config.toml
num_attention_heads = 11
schedule = "cos"
batch_tokens = 131072
train_tokens = 579900000
MLP neurons of a small language model. Each row is named by its layer, matrix (up: input weights) and neuron, and shows model dimensions 362-457. Each number is 128 + 24 x the weight over its row's rms, rounded and kept within 0 to 255. Numbers have three digits each.
A block is one neuron, or neurons of one layer that tend to fire together. Before each block is what it responds to, as a language model described it from the Wikipedia text at the highest values.

Description: Infobox units and coordinates
L3.up1230:120162159143112128168118157143172152119128137065127117132129108125126137114133131118115119121143118131133144183136135088199141166157183134191109176132141101116103138144121069104143107148113119142115117130124145101107171111114153161112108132123151119113161127163104125129123121117130123160
L3.up1336:154128117146133162105115094149109132115130110131130109078128131118129145136113118136160131119152142122112138120171093147149099130137080066113131141130198147119125074159109146110123092084121139156129096124158101133114120121146188152150129171122140140165099120111102166182101149101118104177
L3.up1839:141142138127145132143113114147092144131089112129128110112173143141102132100170112127096123134165147148117138126125135101149122064131145080156091170115179128151132110132104145111124082123112118150124124138134085169092162091103138134116117130109104136125168145129139094116141114127092114168
L3.up2755:152113125140102121129106126102147115092122131123142113112137139125121143164114133106157154103131105110141120140156104124107063151171131127096102135120155136140156099138107123136059137104118111147119142117148162122108139109136144097134156175115087128128170164111101154184096174175142104157

Description: Music chart rankings
L5.up347:141110166133147124132163116119141130115099127081139204120089157119193107118167117111165147163096140137133082163132119120140163137136133139149087136141136103106102107119114143108139112135114174121088134114147112130122111145116143177126112106144133102112153105148144098102126097150103148169
L5.up606:173120114116137130093128095100145151167125109151144140150092125136111115108101142124149157152102118135100115161164082100156110138155164145117109138154138100109110114129160140097144080120131144143095070116139149117098121164126163085141108137162072120118170097130109153138118170118134112172

Description: Narrative main-clause verbs
L5.up485:092123122128098108132115097120100108167154126168107097111111084139152122131106118127108137101142071149156146140153097132121163137168076101135136145148137108126158091147132102160182126146145090128158125157159181119135122102140096160111081126111135126160125132159097113152162145151142080160
L5.up884:128121140112084121148154092112133111097160116125105158137117139110089150134123115135119104177107117134124077135159120135139094137156142084135115149173188158180157114093146157144122146089102115134101113135147100149143150120133136134138158146126123127117122163153126052140113151095150129141

Description: Alternate-name and unit markers
L5.up871:136145087117125111119134119124143110167160107125142115133114098094131112191159131136138127085173122152167153129143097117138082164175134115156132154111158114141171115116116141163146113125068092145144139148118165103146102133122111113137122171136118157190152141137126110118158151121107110142
L5.up2029:148172115140115077110094134109089115103124136117157134088165113151118107114117139115186131165118136139107104104195106111167099131118141111111119100130165142124137127121134121081158139110086148157120112129155141119074108086086113131157141144148146093115143121149129143113116090154120169148

Description: Numeric table cells
L5.up1261:118144129124153128105118168126145116090104125093103148158125138171133178166147112124118181151133138086148090123144122123165137140118112155117113132150121142146113091139125121140148121085122140140174145125144173130139105156123116163132085114138131111189133133175102134151129138153106139145
L5.up1384:156106120180129106154110112171120101104099109154092131109153121177134120121116186173161146173124091127145058123116118077133112102143093151122145067176105123152162082136140103152167117131132128145124105130163116174132141099136132112148092133141146119108159141113126132121104142124113120140

Description: Words preceding rank numbers
L3.up282:136172128149130113100101112101104102093146135153098117140105126106172129168132123119112182146105129148138102110129137111126104130135146144158127145121180130102126106135112131125071129159128151115139090121154150145131120123135148083154152105128153129143140127132139135150085123147129183149
L3.up623:154155126164127080099145124119100128105065129122102138128080118105111116150138127134147157145155109108156111120120122115135114128097099120150117070140142123114169079141127127105103105142118168128120106115101148128114101134124175088134132148141146138138131117117089102190193083152136127135
L3.up1418:132174093130167102139123108117136094088120107156111105172121150112124087142111152092112178145130138072116119132143116136094120131106157105127120167115138107140109095160152125116116120126135112103114107090124126116125092113112122093123156154159130133137116121187124146158129141132144149121
L3.up1794:133107139146106094120145156102131147116123140181145117171103168147135116102132089109149111152093135135123104155111113106134100125139109148118124124120153145095144128090151166128137123158142150172110077125107149140098092155087131168126133118137138132134171122157136091118169133131139175159

Description: Geographic coordinate tokens
L2.up328:124147131138114139141144137108168103074121113079094144132143108101124140107103110123154168120134117114132122120142128148190103151169127111144109144190104111106090139162161153122160188094177141165138166146159102116104094141135122125150093127150114112119116123148105107134132122183149140139
L2.up358:144115079173128117131125099115122074133133076100143119146132125198128122097122143135151164135174134136119122105126104093152098128158110111138121120148154149133156111125125083128090115079120123126145144111176091130100156105148092124133148143112092134164159093159138135134124115133102166150
L2.up391:123135125141149140107160130120127151159132114142151130130147148144184179190156122160129132134159128138175153126145117143187114099169108114139125141121151132151168150108140101119118133156090090163185133138154112108147164118140149077157126154128071095131133147159143107109117144128126145138
L2.up581:154160121073114133109098102102100111111144126137100130103159112160080152135141107134074127097119140135148108111161126124142163135146146120175113146120138151164100149114179140125147133072099127167119150132132176121123165116143104150125144163201160151126138124157127135134135103121135126158
L2.up845:145103128123123085132156087131124099136100109144167130140107166080133129134117166124159125139149109149168110128135101162135136093130123122121088128149116131146154106078132147143129124130074129122114126168123134148096149118089157117097149159108139151128140134127151121116170125071114147140
L2.up1388:107162097133162117131148129120174077107124145146111111116111164137196165137160151126132171127134114110146118095189114136156134135124113151124106111141134139139121165127119129109168145114120146157167116167109123141108115102117058120145157156148137130134136159157103101151130149132146138128
L2.up1676:134142109116095098155151119103118131110125129106103130134102132104211115086102140078121185115097099156128099119144144153118089120150151136140086119166177137174135118148080130110111111150128141145122135119160211129094106147086114100131124170138156168156106134126056139148172107125116115140
L2.up2153:169131125071101144111089136125177114096134090096148122118097148145136082141168151134132125151112143156152086104187080105129093159130133088136083158117140134127137129099154130079109161110097137131124127126150137108129135118087126105133146114141118154175128114134125132138121136102126145133

Description: Table cell headings
L5.up52:126122100118147117152128098138087132072101148107096136146100115148115141124114150139145122100111134085115109117138096087121171105167105100109144130138153140160111073103153127178124079119121146137097138108133121142114146116131118103148112152133119102103148146153087145112144147093156116127
L5.up2638:084163126118111120119120137086097109135116150122104147177153106114087155082142099128149167091130146079115137115114155094123082094182125148147116152149140136138106116135145096139097137116163156132137077087145129110106099123146147110141145129136142136104142129121066148135123162102117120138

Description: Passive participle completions
L3.up379:185109117113141115154147131122081124113129130099086114141127121146139133113138158137132141106109146145115120115140117125103117140160105103113147075160125135120110109103116129158129092130110108152143095129151157102162113086126132113181139165155117137120119152154122085130143097170136115140
L3.up380:107131113099139123136112120158071134136124148132079102134118108121167099116139158138108145132127099148130109108146140097122143138156108136170116133172131118114092106104156126142154134104189123122137111105142193121121108108115127151149068116137129133180131141113107136142096137140100108121
L3.up1179:123142118093145123126118156146154136112127135110089098142121144094194146106127158144112117111087168127119121141168125197134172094148115102116101088109186177102169148101179123105098089148175121123147100120111156093139099112121122140127124131161138105182115147166107125126147130175143132109
L3.up2778:123129115103138103122104162119103140125146121153123120128149144146178117098129134166120112108130106124149105132152109148123133137133139088135114095180146101080145157112136141119126098101144103117152124089153189122108103140121138121166141152171094118106140148152108096145118150178128150131

Description: Main verb after auxiliaries
L2.up280:115151108144110117115150091138114128129135136157072126142115142092118119140166166126116174079129131101117139138147160110124160119136181133148098134155176081152092106095176111134130061110069107117138147120173134121112108090105132120114098133128092105125115173101133153110103124113102111132
L2.up419:154102149117097118106131102108156102105110089151085119129136166224091147146164126157157111101099139132120149092145134105143141108138085131140126152177106136171128105110165125158100103089077132145103097110145152135111159148131121097162089120141106132108082176153104117167098105112138138147
L2.up577:107136137168149090137146113100097142121127147140110117132115141121146120132175136113104136124097152134133120079145090162134124109169088139135123153171126122179129132077146127116098100119119136126143125113144134080131106141140083147145129149167136129121144149123072107116127127125159134144
L2.up804:129120117172069149107110103152108113135151128167103150125097128145125118167106137137154134107127081216135139171170101141095143136119136145153148174168143089130148112115164097142166092121133124135156090135125123119127139088166143153135117176125145136116103198119107139104149120150137094131
L2.up973:133120116140128117145146166109152113158150143148131119141092108124186159129112133164138154107163144146110154141132139165124143147149110140123122155120168155183170087140126127114134077152061131147098120147129105119125103134146109125143146120137131140126089145144105121125120136100123100126
L2.up1291:135079165104089093142155110111148141125112103172087108093122153173094122131097135150130129102159121165127124127180136145143132108130089092193121140122145157154189119107155146151142095104088118139102139118133117157128165156137145178134140116144158106112094132132120138140106167118159140132
L2.up2121:114113127166100136126134149166077127152154116140113086156136146112146124195094139137096129135146125153148122157165125142132153110124097113128122136155188092161141101133112141141136105169112121127165127115116139130145087090145172146106150154137068102117141164138129118117124124123110090134
L2.up2125:124164119118149095124129170122120128136118129152133077108143128159139126093124116117093134113139136168105099123111121149109131079160109122156139146165141118112154125132153153121132084120159152152109113134138160063143101148111080120154144138129116140110106117121155137077107104112131095160

Description: Sports stats number cells
L3.up565:131138124156137135112087144149120113100106090092119123119162147129112115155141153136128116096149158059144109139173131124110085101132116133102125115179133124136106100135148072116110102072133127153150067114146113153117161119173077096124111142126121131136154121125113147105095135157128140168
L3.up1511:131139151145146108121126136105129154143136079045130108119134123153155157188132110197173140092142102141145108141170133153154127117139124123115110143124111125134130095152138099137132108120133144160123107110166082120081175087156116052165166142140126133111134134124088123143118150118106133173
L3.up1848:161097140136155067123118116129110153136140126128094150116145114155142151164184112157104123087134152112175116191138112128130131156114153113160118134139107117186108117124147149125140086136117141143138071071149117105068115130137108122147127135128109119129122156123096080118127181104100172140
L3.up2357:154145119119138107114137151133162151136171084115084119164114161147123158110141104113146155156174114111139129126119131199133132192135184145147142123147122129115132131133137163132103078167138101113120079111133142095127137116113119103113123131144144159132094121120068089138146126080142124162

Description: Structured list and table delimiters
L2.up994:169111083117151095108119109128134142120104118121106161158104135140131154184143106154127137118125139095106097114158135128163083134153143154122128074112118098109147141115116131174124106117121132147157090126188125140129164114120159122154110135129086108121150139149120149156133131129114151157
L2.up1614:132089107158140129153095130142105143146106141166106128177092118163129121167122135103180126131092113113135118094157091091165105081112135120124137134142102079197110101150151110119120091098107156141145100092125128134093137136143157102135126132149107093154145145152111098144145142098129122141
L2.up1619:123141155140150156141120119106096126117121107129124113125109080151101162117171172115162114154123127126138134125193132162171096126150090145147142107156155153140130091131146128149120118125111149163128097178170167133099119127104145153126118148127129116103130163125149147092133092106112113151
L2.up1900:163150107170134102084144098137157115134144120097120114113131093135116167128129117153181128106140130134160118105160141136140117136107162128128109142176123098116172137132108120112121118107127115155109081142148157116116116112142157113122116146155118117118143181120115076128137137119112154145
L2.up2023:125164119139146146148132172152119107100173171160107115137092145121151135158127135105119141154150108128158059099083114190119095131125138149135121117157091090122169107106129130138155085117155147146124091114131155090096100115134145095125110148123156136110160166111118117142163113142135123127
L2.up2437:163135141102126135083111147113129128137161102101130147127100146098132110119150153127173140110129124082109142117134158133109120166100125083100134134135148110136181062142098094092123129115120166136111098157165118152076149136165131099164149139182116173152127102140089130130144137133127174159
L2.up2541:147116122093162115094161136141114135085094116092124131156154157124138176126151171135154121153163088081153094163160102109160093162165106099139128097172161102109146108105119118153140091129134111166112101134147087133076154103144124088147141150131094120124141120125082099163150145145099107153
L2.up2619:129163127145118104146084077108111111115085109104168116146127128131110126119155162137163147136129118117156109144153095112153104120147171151122072133122162091150138110159154102116066110123099136194135143126141162130100146115101131084102125139135094157160154190140164116120163112150109131170

Description: Structured-field label endings
L2.up172:121168108123127138147102100121129132107130172116127098128088097107101141114153149150154138129107124129135110124144149141083111132110150149136133096195121123165104124123107118088145081126137175126118092103133180065116111119177129116113149142121172142178129163138099150160123124118122121119
L2.up695:141166100123118143149104098142111134124145119146115087156110123189128135118131139172134147125121126130172099134120119139104090152128149143167094074127118120089136111135165156125133141122111145153142071086135141120142119090132137157080138170121174143159131139132121119168152088131149147145
L2.up945:142154141094113080143136145154112139111181139134131133171150175087163107116146076133120120148138118134153080140115105098102122127149125105160136127148133164114129120108155133134178143125119114121133078110109145110102100129091100152123110124107106129122127120155136114109082106144122101138
L2.up1850:121151159079116151168147127119141137127120081106150084123163115151102151144118062164135118142116118116181107098131151155163087127142121154133126107171135151112117125115128115139101136139123141146113112137146151120126147130067086153138115132109159143115109147144137132149144119129131116149
L2.up2185:153148109115085142160173121131114106123121124116098152110135146140139159158133144160148135102150125123146131144154086150138135146120160132134131088122121138109113119176136097148109144097136153158106125074125201101137144121147150103096129159135120147132085131152148078124148089164134107131
L2.up2360:153172103129145132095145103097122114080113145141100142135136120157126121145147138135123165154175103082152112105128136098140159154162198097119122147173136135117127129134174135118140107122129130132167122127153117092112105113148150166169162141144130087182138108167120132187105118111142142142
L2.up2416:119126117155112111092127153136146168115164101113137111125170147162123159103133121113108143109141109139169130127134122088153032138163170112085126128137138120136120095107132111127108133100137141184100114117167174054096109130110109120115124142135163142117167184149118126137099129131126117144
L2.up2723:149161101086074135116143117120114140128157131077133102145175153145109119162148128136132162112137138108177123104141125146137098128159124132131111138182124095119113121151143108113107120081128150149154096082119175136101161150130136113114155168134149126126158125141123097170155152172105150120